Weights of a small transformer language model: rotary positions, tied embeddings.
MLP neurons of a small language model. Each row is named by its layer, matrix (gate and up: input weights) and neuron, and shows model dimensions 0-95. Each number is 500 + 25 x the weight over its row's rms, rounded and kept within 0 to 999. Numbers have three digits each. A neuron's up and down rows have the sign that makes its largest values positive.
After each neuron's rows, "fires after" lists the tokens most often just before its 100 highest values on Wikipedia text that the model never trained on.

L6.gate270:507503470501491555507514539522500448497440493516476497462491500502452527524495463530499541547472478501481521498502525518487530451512528553504504495494509507449487541512521521499513489506494531492458528492543512472548480505495520449480532513468492463501557533485510552487499509463505492487
L6.up270:495461475455502497490487535526502499493521502507475521477496497546532512518481498479437515482515447478478432507516546529459503473491463480502486488501521519451441527471515521489549466508486489511481480512504512499542496482534468480521466528493515475511570509457504568475531513546516475426
fires after: "or", " N", "r", "en", "on", " R"

L6.gate450:502511462508477526500525486487488511476464501524495481487523502487469532492501506519548526466498457490509478521564472522493438525463463487463510524550455488507528524456503497510482488511528520458513501500469511474528491496513522463499518500495518490474511505457524431519504542485528513490
L6.up450:470489498525524494454497457507496527553487491487521466503503520519468469516517497503498535529505519507506483464504509508462478485516499518528497497436511485517511522476517550512499506438518494512505500448520491504517470489470469516480538465517492517539492474468507525426479484462460486512
fires after: "g", " g", " b", "b", "ab", " G"

L6.gate471:444526490547522521473479470464496483517500485457479500479491474520510522513525511476505472506485455447481534570536516502477474508533489496500473530484499493495488575511512539492522507499510530448546503482541483461483493510480493480510527500479475543464460504490516477519499476505461498529
L6.up471:537467515490526497483523499534503490538543524521538472493530506481503510515506459505430501500485463471509502497514480501501465525534526485486476498538425529506526508509495500488494483540498510501537485477496503479496497503448492473546516476509508494494492530473483552541516478483585537481
fires after: " e", " de", "re", " se", "e", "art"

L6.gate282:517484486469499491503457549464425465527475496466541497540517501510527470547460511505502500506509481441496495520530558506506479508497511474516465472523486510520475516521543529507504502488497572471510488509499506476515479500487504479492509493492499492522487482486498499517517481479533498495
L6.up282:471503473432502504477490510482542498521510465511491505538500485499515488549518506495477534500450520538453499518487497502506475487535472510484541518484498462479519510557524479438473511506493526495488527485516542482490490549469486500492476512498496479513476495504508506490548515548461510499
fires after: " e", " P", " p", " E", " ", "E"

L6.gate67:533553473513489502513486502523478527481508532471489524488514499470517538490461508513488537466496537540532499494495485503512518486489491503526491509526481533475516513470501476546469511452504519478467501472478490486502508490456538486487551499495518522462542480467499502495490490466508504481
L6.up67:511486470473503478496498514493517486472512524487488496488499466477440487490584514458477480546472461501495479474483486544500527449513477531467497498482524463517492494503515464508482497521503495484463498541512473499504511552502494501484488520480552519507565542494502523516526488490509549501
fires after: " G", "ar", "c", "r", " c", " C"

L6.gate491:482515482518502521509485500550494491474497511538502505482509494509510522486512471516472584513469507498515447513503531523473516494543508494502505521560472527507535527496455490441483470531502495495504502501535501486515508508502535530458522495461532543489509508511520471506489486504495481473
L6.up491:539461502488512508498524514493482508498508515524526486500509529497495524515497522506473493478479461468486469527520510522465514494493515450522483480525467509520537487482483506523536487553524501515537476525480525511468499505436504460526512484472510479483488523501503460511525462484461468514
fires after: " st", " St", "st", "est", " |"

L7.gate505:460486489484526529536482484509462498460487479501508493472577458523532516522471528499544514496443463464501540482523530494478443476492525523500470566489501510494516534505466484489492509540488524480503477525509494475520485501457489497471531514516534490483454472549528480489468483494521482494
L7.up505:460509516493541506528484460483446469498478475548488474503552474534508510550525508511550515463483522500526503527514509530516497527535509513516472530503471510524548507505479493476489506515495532483487518490465528490513504458443505524480491512517506504483453477542498529470477505499528475526
fires after: " ", " |", "==", "iv", "l", "e"

L5.gate289:493510504501481527489451463494423465569493531466503526508519502498530507510506520508506476516507496496528497501501473528513502461508483502532477479514458472499479525485474504507465456518505469521458454490513461489513463484465498517510493496517491471482530518519502494471510471541516502529
L5.up289:538495521437494521487527486497458479490498514496527490502486523451542490528541528504491540490490497505500537527505559528511502499530493465471489445478506499518470512534462474472500537500454523508486512490490499491502517534510530482502464505517507548511505498515520515519479504517499507512
fires after: "it", "oc", "ar", "ed", "im"

L6.gate395:505508491512526505530518476501493517528525503469481572503510510519508478462496481508495483500488472477524517475477507451524499497493548513544519483503465524463490510510509500510473488506502482495464490490495512475499496491471477467482471495504471497531487493514533500478533439484523514454
L6.up395:508508510455465512504462450487513506541468511476479520490489454497534522489500485473520479490475475495516480495481521513482572504496517513525481503518498543528505512551499516446489497524518502456461524492530513486497533480514448487483507506487491543502472484510480518480562463476459500520
fires after: " M", "ac", " O", " m", "a"

L7.gate302:551497536488474551494521499492536517474487442515488456504465529467471565524516498494499491526474490478474521530517489507490468517522511482466491538499452504506516493507507544517485512451499534468514462530498477463523457544495498485484504497500514466518481514492492488499484484439500508471
L7.up302:517489498534456524520514488493538525484531471492464462502485507491499505480536535506535528505491505523476476518510514495482489543547485467484533472460522473514500518519495481513502512488469522502514485515496461498514509503490493482466471496549521516503500514490501529542453474503519493470
fires after: " m", " t", " to", " w"

L6.gate464:508508507516492485510477517490465442467456451483556475502491500502481466474491516518494525523468520508514508485497513498502512533477526542514539476495505495473466515509511498493474454540469467483507479535508498493571499503471499483481471496493534493484498499540518503447516485493487493514
L6.up464:472539535515522496495509555486511481494481457516485507525509498539496456532515474468440472489512487474515505510491485521512544526493526521477539492485525513518488511497510495501497439487469496467553534514544473508528491498506499522482470521512519530455541508487511473506507500541483494495
fires after: " c", "al", " A", " C", " r"

L5.gate169:519491458543491547519515528474503456476504500521474466523510498464520477451482554510523508518463518505536478510465504483477482487520493471512461469509478477524505536505525518537518505512490495488439482571513514467497528524497533496456492512474483494477467493505501489478510508447494482492
L5.up169:505507508530492507475508535435516491516462483465495538519508503479484451466528532508526473509478483492503550547476504443504474514534478530502490448515506487516509493478517501502516483464494472459471493520516451474476516522535527497477470511456479504469489452464525499452484534486525544508
fires after: " ", "–"

L7.gate95:487524486463524494496489516530471449523482483505522492495528496477514506514531512460506535485505535499494520507531526496460514506476475511511469483514488504513543507526486434514528489532502530498510489495512478505501513538468482509458483521484561500462496512524508506495494488527514429536
L7.up95:503492507458449515494470527475535484551529502448474456468480472500497530465469502488518482462487500486500527528483502519489471492515480506504468503482525459508488501528512498536494532524512474468529473445500499475484479501509474532482483464481527542553497543487505493521502503482467516524
fires after: " |", " H", " ", "and", " C", " c"

L5.gate389:481564493492519518504542542501469490508510482490490468467530453572509480526521507517475501516475497503487502483493534508468472497499497465519484484491472508542474513467488523502498523505474527496530514492543509468473502519525492476488476484512469480487503506497500498512488474514491490550
L5.up389:488540504496477499486467469481495474527500512501504498514534513447513513493499533461515514507467486543507527546505498480493500494463502489445528501525490539513495514496548514541483522477514497499517510498464478496460461557487467519529479511462544525492512492486488477470475505493522456500
fires after: " t", "t", " T", "p"

L5.gate221:493462467508490510530502498546481471483536487438517508475489487498465512488463526533538527498452517493483530494518560490505502534480477501490529545519493489463487486520563514495473515534506528517475492509482486507496511550504517519471536484478534506466486509491496495471506496485510479473
L5.up221:498483517482471498484533517495460491517482490459509505510513516518548520483535535529517516516510530564463507515535529471526460484534488489532502500525512501522485501489478524472451517485513493475469486512486505514460506545502543507463526470515491465494504535483471528504510553511478510505
fires after: "em", "am", "h", "op", "c", "v"

L7.gate268:523494491501482501461520518523478531458503502505484532522488498542510484496501485496465533521525475489519514499503470471538467529503510481463520462483531485456497518498527494496493542516485504499543475459500479489468528508533511535511528500489519507469563492479522484468490525476494474479
L7.up268:522491436516495505493482476489494487496513501498505478496453486481521495458523546480475469493497533491492506483468445491484452458496446483482553517514491496479507506468512487483483503469487493484506507456476491499491494523529564536507493474516520511499464505501506511518480493499485537543
fires after: "c", "is", " c", " C", "t"

L6.gate273:527534504537485512470490513463475540476435510471521516507523468515501506490478518484481523478504514547519484467448499490474500497471430455524513563518495405427500513478513489486476501495495538457497512533489464509511464504476499477490483488471511480480501505453518497514462502468513485502
L6.up273:518486499488528517462488494523485493500566487499476487460490496533530467568472468504483492499509477479541497507520497519480486484480499509493528522499489498498523536479517489531503461479483489502467499487528484487522482514523492479494456497472510502454457473526492526533551467500512549489
fires after: "er", "r", " G", "e", "i", " J"

L5.gate378:469480544472473499527476532494479473487493477463480487515488470489535522504529500460498528488503512494490538480466512491493534485504550533529489515479495476508511521497489496494520512526477526500479468493503472477537533534482462533472510543495488474494528511553519499535489455483480475548
L5.up378:496518494519529490489523481502503432521478504559488519534495453495488492543522500492475478524518463500504484515527455511478482532531523487533486504513504480490456520513494519503495486518486535463479473514501527542446512472476473536536514499491533503478462529516482476513490481517478495527
fires after: "ul", "p", "ac", "n", "4", "is"

L5.gate76:482478527515513552515530485444480506545483563458515587471516492522490508493500524494484500541494504551464512520473548507552495520472537446498470504501480503484501482495512480498499490514504526456484490510489467475511515519447471492532509532473505503499491507485529521479485496519463495481
L5.up76:498473537499508506525531549502501472505508534512520511489463532481523497492486513497518493525525501490495467528525486528526532467500548496476491513478504473467477479505575504503509501501520501507507537522509511519549503489524506516485491501496498449523550541481515498455508497503480477455
fires after: "\n\n", ".", " K", "r", "b", "1"

L7.gate126:488519537472464549502551497490507482506481460485512509514505475544553510478500513490497462548468485485471479504476504478541534500507503509491470500506483549515477529495514499525466529500533521456497540504510492496479517523536488437477473501492472520505482503463524454518432449493514470488
L7.up126:517500502476508476460569535516504470479536487441509524499506516498508519494501512477532483539497539506460511490492558496470562507545459479499450520516471518527528495525537504521501521510519532482520527497516464494482494507484473486498485530476530501527488509515515497498482471481556510474
fires after: " l", "res", " s", " L", "p", " e"

L5.gate16:491514474502497517545467496515507546472465515485513539477492514546534509499499512524458504516498505504473469497489508524490482509472498486536495496475487508450465540476519466504485510505475515509465467492527499460514533509477544504464551483479554509496504525508521515465491497503498481490
L5.up16:477480506498491466472465559508487505492485547512505519498504526479531537479494448510525472467502481502472503499483531535436545461528433473464509492480499541485494528514496467537492472479505524485507484518477473490526480496534549467454494491525500528513535472526505512515517511508490490451
fires after: "r", "c", "ad", "or", "d"

L7.gate307:473512545460531498517485514467497474476465548481505478549447505544504482475496559494470500490518492499462508480510544476487489513511499489506437536509487505513460501502504517538510560483478483502515498500498524493478495519510492478495510505549503496497458458474509516472527509436515513514
L7.up307:464535506522514491500480519478477479458501466486521486514464500533537480503487569514453513490522488516479504498527549423472461495514470527503481534555512475543475504492524550500464550495463532490520486484492519499535505529520486515471463471505523496508479491463529528537545510469489531499
fires after: "p", " P", " p", " c"

L7.gate216:532515539497504514498501494515493548498499500495552507483481526527480471503532527520490519485476512479512518499513501547505487499513513467470497516487508492450516519461509463532503504486466508480511500511511488477515482501454477516499519505455481492477510507472507473462508477495518496486
L7.up216:491464500459460506492527493460469487484503513483487505440489501469462504472496504454499506484510501488514473502510551472459475510534531472525528447530480504481514502512483479511499473509460479489523520499489482498568492503521456481499499522440515506490470488516489500559520514496548483490
fires after: " m", "g", "al", " M", "ial"

L7.gate152:444515502482488522494481525476549489502528490527468525486482479529478544471527507499509498481483492473518489491497518496480493540547503494507459472501493458469503492496480540490501499450465509506480501497533484476506493517482560470521503534528513461478458539570531500484489485494507484502
L7.up152:527521547533477508487497528469520524491523497530491500503494424493516468466495487520553512511500527563509501537512507490527461516501498509460460512526474480484526518480502536508482501464497482514461516466494462460487471518473563482492500499506453517473508506514563477488496522485498502535
fires after: " ", "in", " (", "un"

L5.gate370:550510493487479545522499497494501510509468525502485591490472496510500522517516531490508472489490519527500493499521494518537475503485482478472487486523493534455466501491488511495464501533509490481518546486492494466504480521483555497522518497484497492528583514497507473449475539496469530492
L5.up370:508504488497496513534476529555496484488530537479486488519522502487512496505452483473510548486511466506479467553522485491491521510465535510458495518485490479483529523453511491553546514511477508494463530487472547491522497438521518541507499502512506460495452490495506470451508491468512518495
fires after: " b", " B", "m", "b", "r", "u"

L6.gate293:476515552483520499495496518505511419504505486492496470511503497531537492485507558506500518499474484479481497530531532477515525430487479530457488504497504508506507537513569503555526496501499493474475509488535503463478490526475544474483498499531477492533473509519512484538477480507521491474
L6.up293:499469488490505475507492498485515468506520506488517518503477508539517472509468535531497513485540491495504540502485490475478508483496480482509500492477490515510545502524492498506491511494478469485539525509519446479521498503520473493534466497547462522533482485485551507490507485518497426527
fires after: "e", " e", "um", "art", "res", " f"

L6.gate210:464495483480498547493478506529476478487462517503505477479500472528576512483460512527463497478475496514482469511507552491490447445476480532497521483523476531547556527515503509502528486487523526450499500501512513479535520534494560458487499517538470490453485480476518498537503517503515552489
L6.up210:478502477495515515516432501493507477453475501527503509500526479514505496455491502483490514482486495501473443498539524515475491505501497485496509515476519532526488518481556477510488485465479499493494476477483500491472546507508506502498511503488558523485527513511475507475479529473522500526
fires after: " b", " d", " l", " L", " D", " B"

L6.gate379:423490519467505510504484498511507459501481477469512515510486512499503490496497536477533515531508490490509521490476530479495509501462556455536498486518477433481501516500524484500499472535444482504459500481545501468473486495532488525489480510465505478506478506548503499490503485491547487501
L6.up379:505522492455536521486467533511503533490474529500527486488488490515532466488465480480486478475505475463488497500478519537492474486486488486553536484534503515428456485513503471482472474529496497453504561496521502496536491518505523488506490501462530517454494535480517477505518467487456538513
fires after: " A", "i", " P", " O", " M", " K"

L7.gate478:496530468515505516493486512521447479463480472486522472511473475463525499495483482518567479536497530511491459542541552505509485493491481483528487529510510497506538503509507542473516464533480509515495477509533500492520504496433481505474503507462492524540545487544463476467489495518484480465
L7.up478:542452482512511541494497458506454475529523531488498543468493489516535469514523511525559488501539488505503451503524550479553498508480475533515462479488481495510518478502505482481493506494514541505447473501508524492506472474507493495470459539471464509527492459515488504513453472548497506487
fires after: " |", "-", "|", "==", "ly"

L7.gate482:500491510508477546527518496470489491524502536522476493493494452525520523497469508500503528487467488487457450516539497481495478526539485487472480489508506495499498535512460478491501499513513518488501532520485486493537575488543470454474526512435495497510517475483494510469503515505477468491
L7.up482:479506564466494515514483499451521491501508481471497502504548453485540487523524487460523506560500477527443505530520506505482507546547489475493520511483518502526514541475495507509526522517488486457492519529495507495510491486532473472557490510549489483535521483498497515502507534489505487484
fires after: " l", " L", " B", "st", " D"

L6.gate23:478513503537468528530466509486452494462497520475506517492515522494517504461456473514518518474486497510490492496506504508497482476525520452505502504587461485509540491464496478514460469538524552452515503496480518488518528536502541466480501482469525490470547515527538490504490554470508472484
L6.up23:521451496534493510503478544540477532457493511449475488505490518473515470467473546545512446502451503499502501481497521505469515473489527455510489535537484509534492482500461487488464494513541502498494472481520538499528525506512524509473479489489538456472535541497524480467523533512448543508
fires after: " h", " H", "h", "u", " b", "m"

L5.gate449:456554476496504497492499484456533485471520470446514551524479518479494502494487495522544541488496480509512515481506503446546460484483510538479472463493456508467466550444502536516478506482471541468462453517483506476508490500470499475506522520507482495485481458470468453465493479496484460463
L5.up449:511536500464512520491519503493501504492479462520473501526476543499521506470508475506554494507526521511501515539463482492530511454460495526531511472441481508502511499480465531483519496523483530524521443538522522511488539486510483502509506493543493493482512530510496521517486478539491485509
fires after: "p", "e", "ov", "il", "ic", "u"

L5.gate129:471522514527507502511493510491465509500512476492498508473498538477465503549517506513526498525434498515549491483492505472474466449489485486521485523486471441453482513505483508517534529499474496478491438456494465494477499520514488479490534505475521477444492492553500480492496473460510501512
L5.up129:453498490462473481507522551513494527477498543419497531518490497512497480488483476521494505522526492471513536479474495476498527472553485517515511537528574534465488496541518474489518527510476541493527478473419487520484501481502500467487476511515512538477482502529494503472485501501531496490
fires after: " con", "on", " in", "he", "ir", "in"

L6.gate196:472538522497528524506504524504495457515524469513485485466505532534535525485474484530497514495511505531497456505478462501468505501533473502499507527534533495513499506497485511507511506537440506501564503493557532474515504489519510483469490498529486502467476486542501489465488437493508498510
L6.up196:506496513486505461520492464481502513519482503485519496531459469491483480512517449550540480544538508493544468460544518531513511497509537508495491510462497490484478537525514513472506465471504515469510537487495475483482523509469487516540499499521494525521472474492540479490471524488549437465
fires after: " e", " l", "p", " E", "t", " w"

L7.gate506:494521506471493501529472492501492519492492490475498507519469528545523493530537500503436487486515517509501484539480499507547526503541498526481460480500489462517505497500492500527477547504473510489524471484517526496488475526474546520521527481492555499515473469528523482510486509485481473509
L7.up506:448509503475500501481513500519509463455488486544467513509496536430509454496497516503548502513509540479465468448507452492521501509525455484489518502529505474512510517523522518497476521507484526458494517457526518489500508534477521478488489501546514488499533490482504477476519465507475502540
fires after: "u", "1", " f", "ol", " l", "ic"

L5.gate471:469496512481498536499534486515415485496499477518519475506491469493531459514512519497493531555462483486468439517459511510455539474500505503506526515493471452518490478523533505493481470525495516515484502494533492468545524504443512464473474495480509482499480545493520522514489499490490484520
L5.up471:499479527484534520532547510520465545561505509511504474521534524538559518499530521530451550520485465454501461470506501489499476509541466471470479468499499539530515514482486505527522502499485526539507508515532477501468542493514489487475501485487483500467506485494495524515468452518505510483
fires after: " l", " d", "l", "est", " v", "m"

L7.gate317:508505498528477496466489500490486514484517534501464520520536487530493489502503520499501472469503477491468525496512510469510491453479530527448518512539511502478504539531521520514517488486507476469481446483498495498466484527479463509498509486489505519489468566511517443462514498526495443525
L7.up317:564451487493495496493483486553515520541504485474490471548473530498515502493496523491473504473495510507483504523537536533483459522529538458523512530511482508501463526546481504478545495492490480517452556488476477500527500483534472502460494516513527487477504477469523469450477481486501483501
fires after: "our", "he", "in", "w", "r", " con"

L6.gate190:485503487477508530502497504478515495501477446464509539514487513519467474494510496504519484501515514490511509477480526436516465531502522476509457520506519480502535514475501533486504527514510500484514508502496514483538490519518487487498484485457455468468484488545530486483470468486459477507
L6.up190:557492483579502528461522510483496574496469438478488447546528508482497462493490484500512526505531482494510504478525496514478445471519530519541522480493518491483505526519467539507466476481496524520512478516447559504476474514514473489509489509527489477481518481486510468507518462517504549507
fires after: "an", "u", "e", " a", "i"

L5.gate23:489515507509494510495521534501525515493474492523510483496499497475538488527457476521486466537492467497488517494468534496472509515484543492486497531514486515509494538494488523483465493516518527476485526508502490494485439506477507507496492504497466462576488477487523483459519460500491440504
L5.up23:474525474491520480526485495485507508486487456461482494512456501545519470469520519498457530513500474511447490487484520505450513534508496482518519511505508501509472520486518473524492517466470531529540467483541471473522496472491497485498505477510557501510504513466523504532509449492454513512
fires after: " t", "r", " p", "p", " m", "ort"

L6.gate64:466508528497537509487502491447517464540482508525506500476488483561523475503495547505514498512489467478486499560497500507459489477507498506504491498503471498517492511453495530489524500517480516464476499517540513499530480502475505477468527530475480525482469475457515481473483479456519507484
L6.up64:520485516495510483486493481465521458510492471494477525485478509531475490522459527464539503498515491516532523498542479490494493523494530532544512478498512472517519466478502499495511521492518489463467460490524496496537523498467473504515488521535495514504507479477501498485507526501493511474
fires after: " E", " p", " e", " P", "b", "il"

L6.gate74:503491461532505497542522478550513518479534460531490482483482468525470492507481519519493512499523494490495561493490527518508489491471493542484465521538478479449506474551505450490483519500518517498469471509528530483493525471522543522500516503520517499503516505508493509496556493469542450482
L6.up74:523502532524488506518490509494487508488517474516520501525495475458519536516492534537486496468475477499491477519530491525469478484513480467485469493542505482468490489502489524501480487505522499524487474488479460493538459455510488485522506477516506515484508499485470504459513518534505493505
fires after: "c", "g", "iv", "w"

L6.gate438:533504499514482518518517480449482463529520529492527531507504499509515491494481541529455536502500485512516471523529518513496499521508462492464529493560486476471485557504504486481492449549487517472529462497481479479519540538498508502517499491491539544491498474481485504527514545488482478474
L6.up438:490505522509530487506499512455488474509508488551532521494514512527455493484508492521529531566518493539494496478503519551509507462514530521495563507503511460510495498513523549467498486517492538535525518487489485503556470531501455513482529466522488501439508484536479481511550491476465513543
fires after: "b", " b", " J", "B", " B"

L5.gate468:491501483466486509499525491531479498525525449508483482495532532463534481464493498496523537518461504501516483484450542524474499471491546494518462493469465486467520549504523515504508498507520529492486513535506511464503531517506486507490455522491481529481506505509471503510529509528490508488
L5.up468:563490528516482480518519497521523497525482452473494516531537525479486540495502510499507529549482503461525525485499506490492505494517533504503513522514478512484505501533540476491520554523533502492472522496474472507481528508458473488493476521526495489496527487469473520521504500511497529541
fires after: " l", " s", " c", " R", " ", " v"

L7.gate354:475487485541452536493513493521491478515539508510505489485556485476499533482436482495547532493479526491463485526545528504516447484513499515490498493564497486480510500487515516549508482553508509459502499546483525479483519542485522478497504529498516492479513540462502469482550510472510530513
L7.up354:487501526504436513516476472510478466504531523473538486529548502491516505444473497464531481481494501501480519541487513505514505486518457450477474489532488470525518539495513491543519494521504515450521524485464527495490544515525494517477491462509467533477525490471554470544518515489477517473
fires after: " H", " ", " h", "H", " B"

L7.gate467:482512504535482505508526551504468490485516534462516555486538508552527523524500517527473541556458467507481453471501487454525483489501481513505534516510522505543485518485511468508478485481477525521471484474522531497490515505538504489508484469510447490482551507510491532465550511480515467466
L7.up467:493509520566489484520523516518466498539474540503532536490517494506485477509504508506493511510510492526457460468485500503505537494492467472496537508524517487537493492489511432462475450500519509514515492466475527509496535507540499504536451478484444469541536547488466543489523543496440498497
fires after: " m", "l", " l", " L", "ar", "or"

L6.gate214:464528484475503526483490517510465464483481483506466472437481506540518461465477490541482487508472498446479530461511506480491493480499486541457452488454511532541495505492513485504464453518518481493506484528534506455540509505493522471465490516504501485488532542529501485506523502548520496472
L6.up214:512487531457465500472482478557415515517515488509500447454471547505502506477482460510504497456494527469521491482564462501506488450516448518469446469483519549524524480511537494536520514477539456511489485502526489483483555478477520472503502489492481512515519532480467499506504505499515494478
fires after: " t", " S", " f", " A"

L5.gate18:448522486504502494533501454487470479527485487429529487486494489485529514514536525476525553524452487504464544503518518466525503509511462528536490542528462524483486515524492490487487481524482490477512489497476469474521490506490497475497520505509486507484483557533502510481499486499531518449
L5.up18:502501482502544496487514475505493485553468488471485491489490530455473535493514525513533537521472509544503509513520502478478487506506450484513488469520538514509499511563502512446492512510466474484508522473439482506492503489532511461516537492507493473488521556540474527449493517564486506474
fires after: "oc", "ur", "us", "it", "om", "if"

L6.gate476:497498526480513533497511489473484460510459522476529513507491506536542512500464527547463498491494458506492503493506493440518457491498518544497480539528449500520470535449541513520532449469512521519542470490496483481529490489545490504469470512488477489493455499479537480528485523496518497478
L6.up476:480498510508467505501490466475492545524462565477545501537478513454497454509507496509535513542528485497522510474514500493471493471498509508515546490484524492503562504476502472507537494536524549489482430542496466516524473525469469519501506487537482487484480466507518514480525486505507473526
fires after: " m", "t", "ar", " o", " l"

L7.gate429:508532508542507519499522514490494499486500498540499507468496521485511500507463512540538508474459534509531484487499510504491444485481494531491502516506524536481546519552523527487455468460530495462506486496558495455544547524473497511526499518481543507479474475469559438479469509488475487490
L7.up429:501475508546515496481509491534492449470493514502478540506513526490482523484461490472465516513442541448524477465518488521523450499489483516480498492470467559491532491555512515483487487469509471522466525460505522497488511519481557506491500480454524491475496487487513467525468481458504493545
fires after: " s", "o", "ou", " D", " G", " B"

L5.gate328:510530529503540514468500496431488494504489525504464504551474514510513504487531536499486530482505530506471505530495529512519473465546519482498466516464472528528517525475508530505484530469459507496480456500505494445475536508494489448529454493481462525533518496537507492467496511484529505499
L5.up328:481508529464540509490483501441467531531507510504458481519486494514496483547467505512506519477524482470549500477508528544511462483499529482494468493505478531501473500511514495508488501485472533487553498471507499480491501492533505475538448494496463495532468513522473490474497484448539502517
fires after: " p", " P", "P", " ex", "h"

L6.gate359:474538500515505497491492466479466463481488521520489542467490496483502512497518510509513497511476503507485506505558519516547477471488476485429535492521471493498511517530531491541496495480498473508504505500486498462486475503448493494508520512510490469518503532482503459493466534470546525514
L6.up359:465510470519468488506494475506520549480521512506468463437474523472479506526542477485561507539515550497549493488472555523522459519507550486486527492486503521445516506509461531503502540488479497522520472450507507504524478483471510498510491511469505461513562525479495490493477495463502473455
fires after: " m", "g", "t", "m", " g"

L7.gate300:453491463466518500550492529530483495500485511522506540459493486547516499465480497517491535492419507529496475494481522454485492504520477532490468514512507529459478517491511483525515494510508496510536532563530447459510513503522501524498490464476525491459520449512494507469524509483495458523
L7.up300:442519522504526507529516543500428456505509544469533464523481473527532515524499493534517521470507485486481495498537481527493490531518497486483541524505470518518519509516510470545528496496528498511492493555529461494521513532481489525480499517559453457516500511511492540512532501492476457499
fires after: " m", " re", "el", " l", " L", "ent"

L7.gate364:497477520496509554491445480496526456495454511460533507482491514506538572512452526526487549509488427464478527541526473476515475494507464498463474503569465494495506547491521525475506507488476475500498507507482504481517473533466506438487543484507513503487459485489529508495505486499541510490
L7.up364:544489516493498503482490528508512498492446489525537502465468514526512502521471516515454516446511428464470486538482489476499502497489441506516533500521482501487515517491508485446526494531496492516539526471515481489521502504482491523472521514506512527471444473508484520513467478504501523501
fires after: "e", " e", "v", " E", "E", " se"

L7.gate283:499523441504481527498510479524454478472547500532461513469551494458487536463490494468493536483473497477478473504475520524510509454506485497456487503530462486520513480532540476528478466525496504465510516522491549493532496500516542487493479491496543460450525533500523482490477483485529497500
L7.up283:470531514488450502546494541483501538466479511538534508501506458458499501512524511451512537483471448447513489522505475528535502515469501520483512462523494497542529501517478530484492455488515486480504512537490506498483501502505507495512490480469501502516517500506492466535520505505495470505
fires after: "en", " G", " St", "z", " d", " st"

L5.gate39:509456435484524507496431500541472522476542494509488493458479483526499491494474482493466565494493522480545479519476478521492466517551477521542479477473484510453508489481507517528459519491535488499507489494493486504456528484506509471524505521503491462473511448503499496457460491452536536469
L5.up39:501514507558517496481546496522502484458495511464515521512513513509512509467543539496488503538525501515502477484539491511486489520462517473496470523527567497493487512519504540491506531508477527561468487522448502528481472486541505505548532482526514510517442507490479525485507501532470474516
fires after: "w", "v", "c", "e", "t", "he"

L6.gate85:486472458516454524461487496539417483513486518503528514552501521465516532473494534509480496511471516481458493459488500499488460444489499468471485520533474462492540526521519502505476486523475493427496523492501483478500510544502503456515506443457491479524484547506512491460484496483489483539
L6.up85:482481483481469508500528495472430479480492475471517482507451486466510473513465521535486455510484537525554493498461530523504504487502454465495514500508477489498488488511574492451485524469491497469518517461508507472524511523554453483519451501517441503552479499529518467503479519489527522504
fires after: "h", " H", " h", " I", " M", "o"

L5.gate409:482478504508481518539488487513497478455511469523514485473539492546510501490542510498447525492488476510506481506516539518496501485516510536499461565548491543471501551521486493517462516480429525492511474518533500477506493518485492504417508499499543546497520473459523525491508471480520471495
L5.up409:472526524502477474514442504516481528493507491468511491475514534511487546471529465485492500510510503501479477529543536501435504485534498521496499469545557533487506538565522528490506502538447510506473490496470508505495496520472482497508512510458542490489542512494499487495539520513523503501
fires after: " st", "t", " St", "r", "ber", "l"